Weights of a small GPT-style language model, trained from scratch on English Wikipedia: 45.9M parameters.
MLP neurons of a small language model. Each row is named by its layer, matrix (gate and up: input weights; down: output weights) and neuron, and shows model dimensions 128-255. Each number is 128 + 24 x the weight over its row's rms, rounded and kept within 0 to 255. Numbers have three digits each. A neuron's up and down rows have the sign that makes its largest values positive.
After each neuron's rows, "fires after" lists the tokens most often just before its 100 highest values on Wikipedia text that the model never trained on.

L9.gate906:110142137131126124126131119100124125138115105154087140120090128143180107124137130129178127148159136162114132198165116093123143153139184128157140151130122125126130120067111156159166155154144093083125102105114165128131115113118121120107169127108139138167139153107102143115108112092163117127116152127164143167165137138128125108167150153174111095165176120128098147114116110099116098154154
L9.up906:136104114114125142135140120117108086140094083152129120124107153139155128087156173116176110135152105156139103110109146180094132141110118130123122135113114134093091134101110117073114104095155134092118164144146119167083077160110151122154111118096148127106127093092105125085090138167114082095156147131154158112100138094135112117132132151143175104154159110115115160113114143154126161105122
L9.down906:143102163137122129139127136116162142181179133158092129133169115142145128121123136115100147140124092120104141141132173190146120158111170113150104173169184161113126137120179159125128159164128117125143134163164113150151120128102141156124149160093086070145146176169120130112113124122123162107115153131125146109162105093151136092132153127113162116115137140132123089162110129123111112111158
fires after: " ", " |"

L8.gate195:115108096104101102101140128103130119137130122133126152117141120148098133097124093112166156145155104118139096144170141132125108098122113105203134084129101104131152141128118119113116095174122124098104112124092098147156154147081126177117114091127123133176132114112091148105125140097149111119121142161111120148103154114122152154203153156178115093133105154131099109107093148096041152157139
L8.up195:103154130106136121198155052109097093129103122150161141157088129119126115105112118147088130138145064113152151150125150104134145171203150164117159166148096101115141089152084128126157114078132126134104130126129130113149141116069088133137090116140122134123151127124110096122122166149113145123122166112159123124108089147132133124087096125123128155129147115144139103113157118160168130155143
L8.down195:090099132143126083120148118109154141111113118158115177094144159169090152120161094132130095137143134133165149082106123140129099092148179119117147167116157149122096131172107121096113100128171153138094056156150098121152137130164105125121130153147122118132122189179179104132124150131141144104163150134126141093133137131123132105096120146111119117101131127132129128106148118099140137137126
fires after: "On", ".", " On", " on", ".\n\n"

L7.gate31:119115098140118151125079126164127128121139110138112080119129136110123094129110156112141136118138086097118091138143134111117094144092144089161123142165109100125112120120173152164148136122093071102151150124117112142144112115168163134150131103138155091153130073125113153117128148096114084136106088126131106118140133118162145174091139127146126129152142113109173100130153086130153133109118
L7.up31:112088112107118173111119128127141158173156132151142118114136104116122125133147160076168113081156159114131101093114151165164167135115091159099137121144155102101116100125112125106118053113126142142109111120129139174140131114123131119083095137138151134128156118183152112139138131148095121155105141136134154115120106142146149143089133162145120123114121131165115147102100100145134154114112
L7.down31:167135154124094124098130145139113139145134111101092117126092082132101072134120109136102146146143157125143103109148117160161132124099106142086118171146088122144156103108104194136130146080085137122157148171118105145122069085109147119106139122116120123166108113136089110138161134143159150171166117137198126125126125148168134126106132138118132152140148129157140133143191190141135138111126
fires after: " ", " b", " h", " K", " D"

L7.gate424:124143180119118130104111113109139166125112165140125162149146178162145127122146131140127155114134160082118104117139110092112091158135166110105110149141117126137118129098093125134111120101152122145135106131124170143137130121161158138137168123074135110151099158100160150147100134108144135117146069126112138146096156119134175152115080141105103168117134115144106110144114079156142115131112
L7.up424:126115153114124135081146078143127125154185146151143146084098121086175130124139187171126115145131125120155090117126166110118139119153152098093175067147113142156091136116138130148103116134127122127132116119123142117126142151172181135153151127108124154105146125133126102126116125129132118129139128165108114131068144146115152110058114147171125139136122072098111116141109083106127172124131
L7.down424:157134107131135130157115141109113083120165126131126152147134112084124145123177152144144159134138141148146149112137130125105103172079154123152111113090135082095126122135123111140133162134145123097126177097115143131120129138106160114139113103101143114134131119115147119102114155156119117159105095099138136114099108122119159129115129103173128150137154157146119116074113163117110113127139
fires after: "-", "|", " ", ";"

L8.gate103:150139111116171143142107143145127098099102100148165182137125152128133097114124157107118108135113101156169137102107173134137104130110135104122150148100127107128149164119135149156122093141120121101122148155125142124164159139113122114090160100123116128133115116105145155129170118121131095102109101085140142113147118169133173117161163157123105128161128120131130164149114140135152167120135
L8.up103:120103159121155094082108166179117132125080115133154153085125130140117102107091072118091143095101136137140154119157134146167137090107112077141121134121140123144120137141135101158106148130107112100123127166109094092150125111126104111105120149170125150126123116137147161145134133139146118132081091083163147108140138167144144090144133139109148103120139117134156128127100113118159172129141
L8.down103:129099119160126181114170117096112103116117115106136131149146149120144134137107105161124133167087115154105107128133125116127127067135165129113147127116124173123140125194143123142160107153133106138126142146128127113115104129111105106133182148155155145107128120141082139140115092135158153097135134126165122096161153146132139125103091135133160115145071097122132139121137188131141132136180
fires after: " |", " ", "0", " h", "2"

L9.gate322:100145133137196160146150112134104141143149157134129127131121137142121175175117125110170145078161122173166116139145179123105115101123157144098147159149140126140087143161151121135158100107120116113137127171109074123135145132160104180126141122146092174135157117156150164163131139115106102087125107086107131101121128116134136112114192140126127123122133164124131097151121126160137079106142
L9.up322:110132120154144128130143147139122103093142144110106083138161134133082135165123126167123126165116122127140083118120080114190120101177143139134149128159116124145134151100127136128069133127188092121125120136132115116180108152118140172143112124121101149098133072156117157129117126124126144124114133122080138106103141197115120100118165138155129100156081109137105081146162170176159093131104
L9.down322:093186133167100133124115127116128151123130095139130098080129108127099181086131095113135127094121133117146161147124101163156137103145124146098161093085130128118133137102100108126109146142095149127128132117146139121122134131128158110140159149114170166100120144068132119166106134122122099149092140158097116116122093128100132132106104123138113151187123138117099151128146127132116135116115
fires after: " ", "9", " F", ",", " and"

L7.gate301:109133151112138099130124147123095148157126119134118101098142147157076112143123126140091117097135155115140085118163140166083081100183135130095123094110085123153114147104119139141109140103110116132113141076059130120107090138103111120165134142101114158136151120137165153093139150101121122080140090140169061194118099093142112172107125111147128144117152127105170148122126124126111143165097
L7.up301:133150086092145085118135144084132092129119141150129155125117145096116131117094099125150136089164120114138151144103146125110138132156134119122161118116168125161164159105117120179081143139099118082132109134148085117100130131169189136097149107179148133103099112078141137121103108155160083139123136129144148089086161164134146150156151108139169126153149150143151093150104172111123126132070
L7.down301:115190110158137139129083070117158174122134149116122133120145112147126126085140170146096135152065118139132137152109152085168115133184118171138171150114132129128103162132125122162144088130123160110142111100083098116117135127107141140126118125101140182115120171113104122104137149158121120135109129114151118113134142129114120125132137119133139096101129118140102112117073092149135102117121
fires after: " ", "2", " ("

L7.gate1368:109129146144137124105134096101127133164143161129155144119124170106114136102146159125099162117137135085178125149187074126132126105113177109112151132117107133141127185134089085078102122094138154138176074099101089148089142139149097140164124104108119138133115112134178171126155163137108111129124096119107165119069130145080170146146123123123107097130137097120106083144124097095176174150102
L7.up1368:125138154139125142107123139106150151140092130172135132153122089131107123122081151118159141113125145119152083085148113121109131095109148112093122116131156164142149099083125116139145148137138106132134135102097143120117126127156131138123131162098110134095082095162120134078120178103095098116111084122132078151091127124123143146145095187121148149128140129094123132119123153129112109140125
L7.down1368:138085097117139125126154131088162168108106110115089107109144121106131149141116149124111094134167138080121118113106093153118104143133088122129155130079109143144141123151130137131168155148124109143139118121166130121081089151108134149100096193152136104140120111126097147143117129106137132098133120117168131110148134140128106100087110159193086120148161138106124093119126157170155128112114
fires after: " ", " (", "|", ",", " –"

L7.gate80:123139135142127117081088145128143114112158140160116151104125155113117116147151098173112178105140146126133117125167147126093060121145101143170137117140163168134134157108108148122108155100147099112159142108138134133149136142134124144127077136146129107147147082162120167142137151122132124113118120106107127147157077100142149100095117129121119122122137129154128110120127151110177105131147
L7.up80:151170137112157113150140145109131135123133115099152152123116130100121108113108115144112157131104170149124109125131138175132138116128098108154111144122130114144161105144154132137139124102122133158075176110147148126127152112076152091120133164157090180095141132146116081133089110151127135121113169128115131124097081099152137152113143127134126162152124125121121125078170122143138102127146
L7.down80:137141105128136147114121104111121110149093157140135137165122101119092135144152122112092118111078112112123137155145122144105124133121142123117107152111152151088133110114133120129119112111120139134102143074140110116159139154172114120081152119170183122148110086106122095158123085204142135145124152134158128139095110151130110166103114158153110125135127143116091115082152116089133098149153
fires after: ",", ":", ".", "0", "5"

L8.gate459:145135091118104125167124130114136101098130128150121177104113147141189131149155150152109114127114122124110129129149108150134168144128111131156157133095164178080068123146150094123093129133134146176083102160111099139134106160109124103138156112111163091113120080134118129096124167087136142131093134115115131133123130083151126113108137117158150130154105162118137153127087104154138132098172
L8.up459:141099124112136107115153142144103151141150151098170092167116098084109116114131138104130127127135105174135119131114116118100126166137097120147103132136145136095110127078140082106109155085097115105154164160115120096148162127130150117133111117124139096167158126096136087124139151101113119158152145105163143099116133152104184110137154143093119118122081126157137097127129152147109114125154
L8.down459:171122088161112153161162160136170109091145105106115174151111126109149101102133127159182133080162140142126085115124150143162107096118170159103101151150146094116123129165137168105147143140123121183111127106119120153144077104098135131142104106103142106107119111112164107130102149110125130100076141136148135133097151129128137131161094136130138160117169115108149173148156126185096111142157
fires after: ".", ",", "\n\n", ")\n", "\n", ")\n\n"

L8.gate421:108138106120151149117100054164123140151112083140104074086145112110150104133166157116132140127146120137112101136126158102120110143134123136148140114113135093117110138155070139100156121118103137104138101118127094117137105091101148133119117102126136116130128125105103088107129149131079140096127160113122126114110095091105140099093085134169109111179106138134136102141105138162122111110153
L8.up421:155128172112114117139131127150109125172137064151136139053133087142099091126164179159157133154154144184094112175101148123108189163122121164126113128091131097128116104143112116112133145112091127099114130124108138079125115121097119142184127111131200077154124113127165155119147158113139111120116134081168103132143114171149111091141110148154105118147098085144157098111103120134130118135119
L8.down421:109137140166151094139093144140115152153144153124138139141137105158117100156131146098094133111164110137139097124082118135081111108171120121141122131126155115105093163128132116089134108142083144137134125160148106166107100169123121093120158129109107093124150156119118125156120162157163138129135125111145130118104149114120155141136084135121123106145157095128162120144177093172132117163154
fires after: " ", " |\n", ".\n\n", "\n", ")\n", "\n\n"

L8.gate259:101180117147139124080124151100103082151142122161124100138128117158095092154151145133113157127158159098140089128161150116125136099149174145145125146117130173105097115147138152123133098142100112111125140138107112092127121139142118162098151118115179150118147120117133137104130116121165124169143115116096104161114089129116137147138107133144101129086129095129153119139118137126109093144123
L8.up259:129100207126147150137107128133144147106181156163164126150130105115152092146149103082132120122126092133136141108086144099127182187117123113109140081112164146131115135119077095137123115146122155128118109109123139137107164145159090120144128119124151141124113152137125129104108103126143178149093102109102133118125114142100133101109164072109132153096097138109101156134134161126097095105107
L8.down259:150145151117125137105139165135167104111137151120117147141140163138099137121121125143162121134145116115098147113079117117140140138186121113159137137118133151106136138146106120170096130130116102139105131124094114123119149086157159109127124128148101139143158122104110141143145150155136117110118109151115169114114091126118090119142146106121129129150137111088156112140112131133105148063120
fires after: "2", "1", "0", "9", "8"

L8.gate516:148137105163095107147111131147136135117101104133086127101173131066110086143186179116139128122162141131109110165164111120101121205142181129129123110131108125106107134165131148122158102107167112111189149115140112146111167138144107143132092154156113093153106110164106154095121140166153127147093115150128137122152117150128107086086137122140131112130100144167108100100091109153116139135124
L8.up516:120131080141123171102129153073138106141126125156146168131111091124099137110071086131105116159112170156123139110124087136148113141145127116126128140165130109104146096107170117128123087117140124097099142145127156078155121109116127103102091114102142179140139156171111096095084098128131148134159122104142110108147142111110115116129117145163089124132111153102106117120128150151103100095120
L8.down516:135181133118138120144159158138137106161178113136112117131146125113125139178117151156159117140157137120136120098167130121133143119171103174157102138156143127120174129157122129131129168147097157153115112127100111140146110153063112119127139099112148142154098101098139135116166123097171121134121089136131158089101112073133120143150100109148108150173145150138116137114104120129104128135142
fires after: "4", "6", "ats", "3", "0", "5"

L9.gate142:167115129139128111113144159128160144104149145174120132163150134171171152177111128159110142098082118132150111144128147128144080117149154151108154138170091161108131108120093161129096122126121119133107085122126160076110183101118125115175140126115115121139137134119123098130153146123113127158108150149163147143096070129134123111159101128146135136086138115097150132104112121100138158158113
L9.up142:138093143142104127147130105132097139111138129170103115155091109142150103122126109148095085114149110185116146121110132130137165135099167139116141125146125093161118152191148146191132155118115148116099095137133140111118122118100149174125143079145113149094093128168165152136111102130104130125152136096124144125122086132088139136124130150137123110118124124126151159159096163126172167129134
L9.down142:108159125141176120152107124123092150103130068093114104119128125154099099133125148159076129154163137117164156094150116134107114161140113086159093107106110123093138171150131115139090110144098132136125114107135105165116099133092119146137129128102164093123136095121130101096171106115144137091132126104097147154128176105064162100113133122149099114139137126110130157148109088090108132112097
fires after: "1", "2", " ", ".", "3", " Sm"

L7.gate205:074118123107118082120143143084126118181151140146137132120139159113109135142135112149093121122116147128130100133127145130101145207156119158143125146153107146137163091146115132121123104115145129187166098133095076153105174135126147140131136121107120122127130122154128141096114146132127103130120123075153167110080116125110141161125143147116121097105132112154143132159106135150096135170159
L7.up205:100107126132113136117143122135108120142110125137139139120166121129112143165139127081135119142115117130149120129120065120122162104105142098111083132154132125151114128131162163123137147149129077122146140104111136093152150164105103108137113091172103119139122119118098150167130142174135147176134132129164093129127127114083113131091122124129160090121141088149114117108104127113129148118058
L7.down205:181102129147128139155113144153143138122110095124131129121149108095107120147112133108147146090107126102128137128138147142159123128134127115151142134138120097110115171141126118112089104137106119132148146118112159116119137171105088116116107157159189113083118130108111138120110125131171090152211141138122114128172133138157062120108138149116123128162142159097132123082168073160192152075107
fires after: " ", " the", ",", "2", "1"

L9.gate1421:128168092112157107120128138129176167129105079136078134160098164140095109117111155135046118122168125099101163080116145116149122167130145135161159101141096116082152107144118134085130119133138125168116142159116173136121150097119105136119143094176099112136103100148129121125139144129111111169155161136106120088151155107145159163134123111146108124121087164122129086105120135168163140156131
L9.up1421:130122118138142107132120113080106148147141112109126149126143113116130074139150123097163128103118105162148112145117141114105137132111098135107166120138127145159086143113160163183170145105136141140122129119095122086108160132124175183151132154130106145107114153126104158145117112105137080136108142167102170118091113101094143104147148113129118131130134150137137116155137121135129068128144
L9.down1421:141156129118130115135106127100131114111148123084129151128134067102143133148110144144098141123117098138161123123094128133085120100151128164185153153151125160123114120108103139121091153084139152119108155147128126167194174110099095120164138100139134153158128106114107154144147083084138092144143130126127152153121142139110122144137192071120106101128097134093127122131108117127105125104106
fires after: " ", "2", "–", " |", ",", "1"

L8.gate1208:129164153119089135107161120122133139137123114133100081126144100116155144116161116171139158098135137128114123115122125122120148158117160137120178170123144134134106143098127163092128169109154139125171148126082112101154152114122118144136179097141141138123124095157095129131136142111122080140126144134126120129099125115136110166156143140149085087133141120173135131102085105101130170117129
L8.up1208:124121150130108148121100162137090107086119082077119109144154091165123129100158137116131179077097148159136094127142120128122100118107122104128117140102102139127161119106115109128102133098091107147152102120172099147130160132121133067135127132081163171071141117097125092151123150187146123100120133110173117144141082128092143124096130085088114144100162152106111156124149108141144102200142
L8.down1208:124127161138123153135148174111144161161102102120119159046120134125092141146154118169155141194112187115118106154122113154146109115122117127148108150132175163166089125118165129169129123135132108084110118114133129096133150100161127096107155136144159129150109142100134123125144134129102168139100146125141127176135126136151086140133147171140141109134144150140148126090144153080140119075128
fires after: " |", ".", " (", "1", " /", " "

L9.gate168:132131157104141155112141120151109142145116137145121171103140105141080114123127169121124151146148094099138087133175157122106122145188110129131142132116127116109102137139167116166097158165136140095105139130079122141129114133121116153125125139131123123164100106093103086144118136122157135119114143124107129164149144096162170165122129153148121084119128106098118104168105131136080117153158
L9.up168:139143137127128170139153166133121160148132109172098128144146139146145111141155167192122124150166110118180144157167146103156107164133111163099144151093112121138153109161090094122081126145146094128157105105103143103165105092161094096120127132153167158114128102099127142125177101099099157119144131106155103084155139119185127133168136147134141116125157145099128152133094128101136155110112
L9.down168:186136147101103138098154117104129061130114111141132124131154113102151110160129117161161147163133141076139133154125154155139132144079108146120088086118143131128129131102133150130133082111104147150166126100125162086088148118121111134134138132126116129152081162142158115089155115140094189136094112114155105106169105081088084120072128115137122140181151132120161098086163137114083140118114
fires after: " ", " Act", " (", " the", " in"

L7.gate1227:138069167092095116162142113156153099143101159147096168103133081079148142132167095093153145130138122185115135120173135094098144124129109149120151130137156115119141165137156127117158105139093146110110134113139125152088121156099107125127125124136140122137107108086141161153122136062163107118090097142099147166083143128129127107122162127139106125134105126092107124111105097116107118107162
L7.up1227:139134156128163099148092139115127127118074144135110134177156141100154132117153096144080094152132124096140130134155130102145124136167150102135132095154146086159139139128085135132161116128127180179175167140141140116087112135105092115105175097095129126136196122147122114060139147167157114120133103110140148095117122102123140112112122117094107100081091132136112127110142158171114106151073
L7.down1227:157153111128099075176142138121139115196109123163128103086136144124106093157159093100093140113129115148129095113090181109131168139111149107139150112147154158109111115163111130070161134140108072164126113109115152134106141105076162124144094094129122168193117107104108148121120173117128106089087137118125157149135140139133134139125127125129121107102119133150115137127128141152122077132116
fires after: " on", " On", "On", " the", " at", " "

L9.gate577:154124124116142141125135112058117081095117126130089115136135096119140122107086100114154105120140153161121149089163155104107161125094150153134127120136138145134126091124084143140147092106137154105157109173143128081129134104147123107175080129143115086155151152142107135099119107110122146132165150140164139091093196153094158068120160095113136128168102125128170131118142140134134133096132
L9.up577:136091116147125113133142162116164086149141082152146129108103111093114125153158093142152129147175138156137127161118157130147121126136127119132130164116115133156061080077105109141109124116114142157095113174126102103108095126116142135179119109093139179138097129110132126125111122163175126154155153102156140141127133109139134121119100121156105097116108128134142104127143125105104154098167
L9.down577:126120137130139131149170120099098109100163162154122133173109175147145131102171127116071137101114120096117169125098169086135113140104111080159105099105152129132138164156106128132127130136136180074115111078099108126148135118144137123142149096106102065133158119135113117139146110107131101102138105122114119132155128074117138112132155110174097121124116174122147093139121144109104141161125
fires after: " |"

L7.gate1595:078103130134125155130111175161124140112145146156084124129105133142160099106124137147155120103177123173151145118101156124147125177125134110153138119117090141135108108130143120145119150150128108108158131156117145149120143103107158123154157096091087119153105074162153150113096161167116117150106135106115083146128108145115155164190118115149136161151131146154131121126088107073162137180120
L7.up1595:156122132141099122137111136129125102148109134115136127126150146142146117120145109091119147107170125147095140126142100118122151108128132114147136137120123169151106179147136157125158120120113115173113104109127146126134165151106123115160106109133126144132130102161151082161159130118144111143126130145084179139091159131117129113115100118113140127163136136112101145166067121151154125139093
L7.down1595:111151090116093145149124103171146110135115125105121084130182143151119107097126109127096182120155056143160137143139143132132143145206129151122132105120144121128144111108131130098127131133099122136137127133103109115131143092126134131150103167124152087124166160146116120115122128117120122164090156146117129147136097135136117123136116130156097130083160089120138099139083141099098130153102
fires after: ".", "1", " ", "2"

L7.gate858:137124142157121091098120110115123121095090105139130147128164124152140109104127151116146142098103126187137126157126167130121090116154099149152083123178166107134105129101123145137154132126093132105167150145172105127142116139146116142100133078104158125121169138146110113144116142142128113098124150147112164143128120166170186134148130139124139130126127151126124116141126119102160072136123
L7.up858:103101161108180156081136086086146122149116113112146119097169158136124150121142117140100083138104147137187138115127118147155104158118080151118088148114123073136139129114117090158093133121109140117112106115136140117117132126107127123095116083138108134136134103135140109124147141099129107103118079132088146101101144125097139126129112084142081175159111140125128179116157147196158099128118
L7.down858:125109090108124133151115092111129179099084099129164167131146157143126111171111141108056138104121121139107163145121132122121102098088118077123085133150061097146130135144143192123119148170121121125154141131161146110124102115133124098142114130115097142157148090129163161173151169139121114151169121127168110131118124122166119078142131114092109150103078143113155156142107159110142151125101
fires after: " B", " b", " on", " R", " h", "b"

L8.gate1184:122179182106096119137135131130076101129151102156093163125141171127116135118162127148143115134119176123146133131155156097149097129149117107132140098137103117081125141138120162110076133156134137104082124123143155129126140109135149133212087086159158110181132116077115158115133122139133112100146116120156152120155138138114164136150157154116127082106103119106083156155117156085152121117145
L8.up1184:109149140144139137130094123137136106184131134152170123158201133163152105090124123110123106120151159119143125123120116155125153134119170137110107119165131164137095117113121149137132153155138106116126118130078104133114114157133117131162131128110137142092121184095098100138119129112087104104121130114150149090111175133094145142152132126109136086116169105126142071143114100113110130121080
L8.down1184:112189152139172128145110094123137102117161139134143170155140084115097130143151112114113148159155128142107153147139142125173111130168137090116107120107131130103100095122136123095143103142146085130121069117111136115135126117157138188151124087098142146153136138109102116078123084123153106064109121141114166112126142146136116120142144119098114128105140101140138124150165128153098120144162
fires after: " in", " ", " In", "In", " to", " and"

L8.gate1303:126134109119167104095138116123154137146127123091178119137121103114137083118149087157092119133169164126113146118170171065120134152132121125132128123131074162134147118165092139123181137113096140114116118086174112108128179094138142120165115132147152136133101105155151086111173122121103118160116138153122129110141151124094153141110159162121147143165132160150123092146077139138142172151142
L8.up1303:115136136164121108125101115153107102118110111082127164128127113146091154133138091186161121105129124121128140136148143127144159138160101146131108102145118101126125132097091165141188125156109064098133119133070146138084116125126115143108127117179148141108098100162170103130130150105141128104128169125097111100120125144080157113113126151138104127080084160097136118136095144116124158121176
L8.down1303:136136134074129152121073126126154139112190161121139135163108088125085154174123159095134101127162163127133097132141141148086122144138153139133122144105124159129132126129122114152107130126169109097097080165124132115117135120113135119156103158164108111145114133137114136068154107132142154093150096128116110116093119186120157137175144155126144161121105172118108130125148107122116159129071
fires after: " |", ";", "|", ","

L9.gate1684:125151088110094143124134149155075145171151122163135113114166137147065132151153145136157095144149116141154129157127083139131130136140095111170096135101110129140128117151145147101148159112090128102103181117120169142143121113115086143140113126156121141129147149106097101165081117131176116145130172102097134136142121159166192116142113146153147095110093136111123138108094073101088135130162
L9.up1684:164082121155096136146132056132118109112139133155097144125129158141123128126121139115134131122153096139101126140133084134116140109106126169124121135118141095114140130096105114090104120113120148122163114130074141158123099106080107101145119147134133083121136151104093100125091135123150088078148168132067153110110140174118151121140088130081099125109127162121100119109086160133149127120163
L9.down1684:134144122152142116157119092112143138148137122152123127135095144094102137103089150163110115117123043137143112136132157099094145116145153136112143123124152073104124092128103107119163097129106121105158117154123133136102144143127128139101110142106140172101103098157138100124122177083122132090122128091144112128135129126130101109086152132118133111128109124117152094163122119113152109172117
fires after: "\n", " ", ")\n"

L7.gate364:122131102112146126126126094124138141120109144164122136160139143119104088151118155115153133112149132121120136097120139122092098171124137108172147130164075155136115123170151114136139132082144138104104113086139092091139143144137139099142135107143127112158143126171169114110181147075148128120134088159130158156107096137116151143148145173131111118112149117128127157126123147161089117127125
L7.up364:098154123162145143141100072119145159154109139093093151142100128124151100145135149101185138099157106108101128102125126083106169100147080157107167160167149139157106127155146126143152121130117109139115145155147111153085160123126111165114126121086130174111151153097119116095142144138143086138127162091115118113118144142138142161133104141121146109174159124146115123115166159166172156102147
L7.down364:166101158126161126124085121126089115108078099136127118162139150124140110142133144188140091157125157141089148084125167139079127128081200095123156135108091111140135122097141125170167129066165141118162110142149113106129129181131166109141142148134132103117115082121103101113147152131154139157121144133136113109124138146143159117134108137143124156115161105147133131101141129112109087087129
fires after: " on", "On", " On", " H", " ", " February"

L7.gate936:149137076121077158148142086156108143151122151136145112117089143158165158121177157138114111099113132155132162110119181169160133143145124141151128149102150173162112145137121143112149108146094113088125122129165137162153184141125118102113160127132107107141108092087131147150160089095118097134163159125142113169120134128132105167121144138128156087167124121147123160101122125181128094109104
L7.up936:146161122175143089109077155150084132158109136128127124112126107142147101129132147113133105098147128147120145103122149120143108133123111135117077141129155143154109144157146130161132096110096153115124189153153130115141135142116132117072117138143086127125170136133133150173153148122135141125148186109093119116092138088141143114133150137102078147158162131180175144079125106127158129137162
L7.down936:125131118122120130154157138085109127170164145129141132097081119165126178141140154122111101074117151146096113143119149136141093116137124076089120154165171121148110143137153150125106166181094099119134152138159116134152143145179072136126208178125145128142134096145167153158126109165123094095112157121135128104132145171158139172120113141136156088140136109121133123127120182136118132139116
fires after: " on", " |", " ", "0", " On", "-"

L9.gate572:149144123129137132125111112124100126090161129137162135135124158169127115079139140162126131127109125161130117119154127100076125132132128108096157122128084147150158129107120112130122171108132099116112140123119131133142169135132100121114114141105133105153172152177098135126133172140151134158126146133132132082169145151141140147131134126112126127138120132083152130104143164126119177142109
L9.up572:095125150120110161117119156122119141129100101091125164168126134096093131115126114134141109128109116119140177167116094146077139075088131111104166142123113180141135118170138097140148118089152089143161090146106138111142096132130141128160120172163126121118107088165130125121112171173139127117116111140157166112140153146143170130092114106104163119116156123123103159116101175088147119085157
L9.down572:101128145111088149165112138132101135133099085099186150162122110163114107127113117141095122088147144130104094111145120129147126107108149143174089109149135150123148128116115094117123109119102099147113128159069174095098080110142121123087128104143147145157137145150155137152144065134129110098134144132138159154109143118142124134085142122136153146114142118132117092084119170118107097127113
fires after: " ", ".", " had", "1", " |"

L9.gate1286:172125116125110087188137141103125113118106119171124137148089121130124142149150099125137109124139160085122144100159124085117104149140107137151144111112133117146121115186134147119145109185114145116129126134123138147143138120121130116100118135096124115134137107142124142102152162137086138146165123112139096133126108133103139188127186110104084112141090152165156143155124147132134086122116
L9.up1286:144139122140099167152103105083133134120142107120163107150095154139121108107105136143161123159156138170174081144145127115112189086127155104143172071144134136154118109116097160128099147126129103103128122131116094167122132114101155150145151135132182123081125155135141124124127185139131126155128087123137109130093105162073135099097143156114104117102149116090147129092101104099127137112144
L9.down1286:182108123113070135109132175117077142150113122146102108108155111179122128135114165086159148115110133128157140110151133115134173135178142104109162071101129111156082133178132105148135158144141141157105159143154129133123152131147147094124128191109155095120136154141110121096147105097141154131144128138139128171120120107119134121140174121151117107143110128143134163156129147100114107105111
fires after: "0", "–", "9", " ", "|"

L9.gate897:118134146119078116125121138133103100115132122127128148162153161116141069151132107144101111118129120092141108150160122145124129137160096126176092140114128118107098142147142131096147113153087142104136103131114146152135117110083129149142155123095098152173145124119106113151170132109126105109094150122152154104118101127161143170139162142112088096124144107112103119160085162126116111127073
L9.up897:080134111161111113135073147162129092148154083123110114166176095166156127116160122130139120109109130081145138153150120118108114134117119149095153140119139112094165145129135176070071139165127101118173139081109155122146074160143151181148101081155132128156177148123132123097175126127113111119116131116152179085148090105147171110143130111171129143180180135153144116140123150098147139117121
L9.down897:098152149128148112122102136143077179136159084121139157169135138091151163135100122162196119123124072122167150137144123142106119133189139188185103137141132123109109124106124140165150115131144114127160155112134147095145113124122123143124112130140125144151139147093139156165110078102092132134149138126123153103113090129173138137152133111141137083169152123092125122074137130114103134121161
fires after: " in", "2", " the", "In"

L9.gate1601:126163142128131127138093135140117127130143128188088129163106140128114112157126196118100143144082132123119115134099117154073121123132099161106134133105099096087116106129140143104137117117135141128113138138126122106121132126101112135147151164109109127089154128134158110133150155126084111145128121153113105169169129158155089152112114114117130139160143096143099151145134126107139140147130
L9.up1601:103151139143117122164144155125096119095180139128099134150130149104093100116093159086150117154149134118149107114130096125125146150107113083127146142134130130140106149148157114121083143152178137147096127131097129174121108164070098094127106131138124125110116133141151109104111123144132133137124110114152104082110135115124155174145157173142142074131076096124121132101142159086126126116127
L9.down1601:123151120125100081161142121128114131093096120079089153155165098132124129109121141151117156142175158142131145121124071130144140122129116118151131112109171160145159128110093132082146120092116134114112162122159158152085160128151133085114125141162098100110158110086107132133118115140126141131101162148177149144141044153121135143104161060105107130105084111104113118099086094139123149160135
fires after: "0", "9", " disc", " ", "2"

L8.gate1598:109125110115141073144111100121104113145159108189121124130107120124126151156112144163109142120174135171142156135129137138112171122147149104105176149150145135106126092109120146154090172105161097128139103087105115123148125123118076076156132146113153130141087135128080155179127154157114159070142167168107125131114133121163095137122109150112119111114088105151126080132127066118141087116144
L8.up1598:113079132101119136093150104092120149116142108176149102148125125140151119106116109077141113095140072154155119137112113119135125118127135096115131122206126133140101114109120148127151136128137155081125111157095128154120192125151075144106169047125116146148101137115145101112119153138155085093178094127133123149140142119108150105143140170130135125170153098158158132097123102105112135107122
L8.down1598:135172128123122143122152128138128096172121165122138118071090135127106090099111121138132113140146165125110162119142126145135095141122151134118140139124169141149158105067149124114162178098111123154142156163106090144183135129132159116070148124105135145134118120120141142116166118132149148133180091105104101121090125090151121091116123146124096099124126117153119109155102087093127121095137
fires after: " ", " No", " an"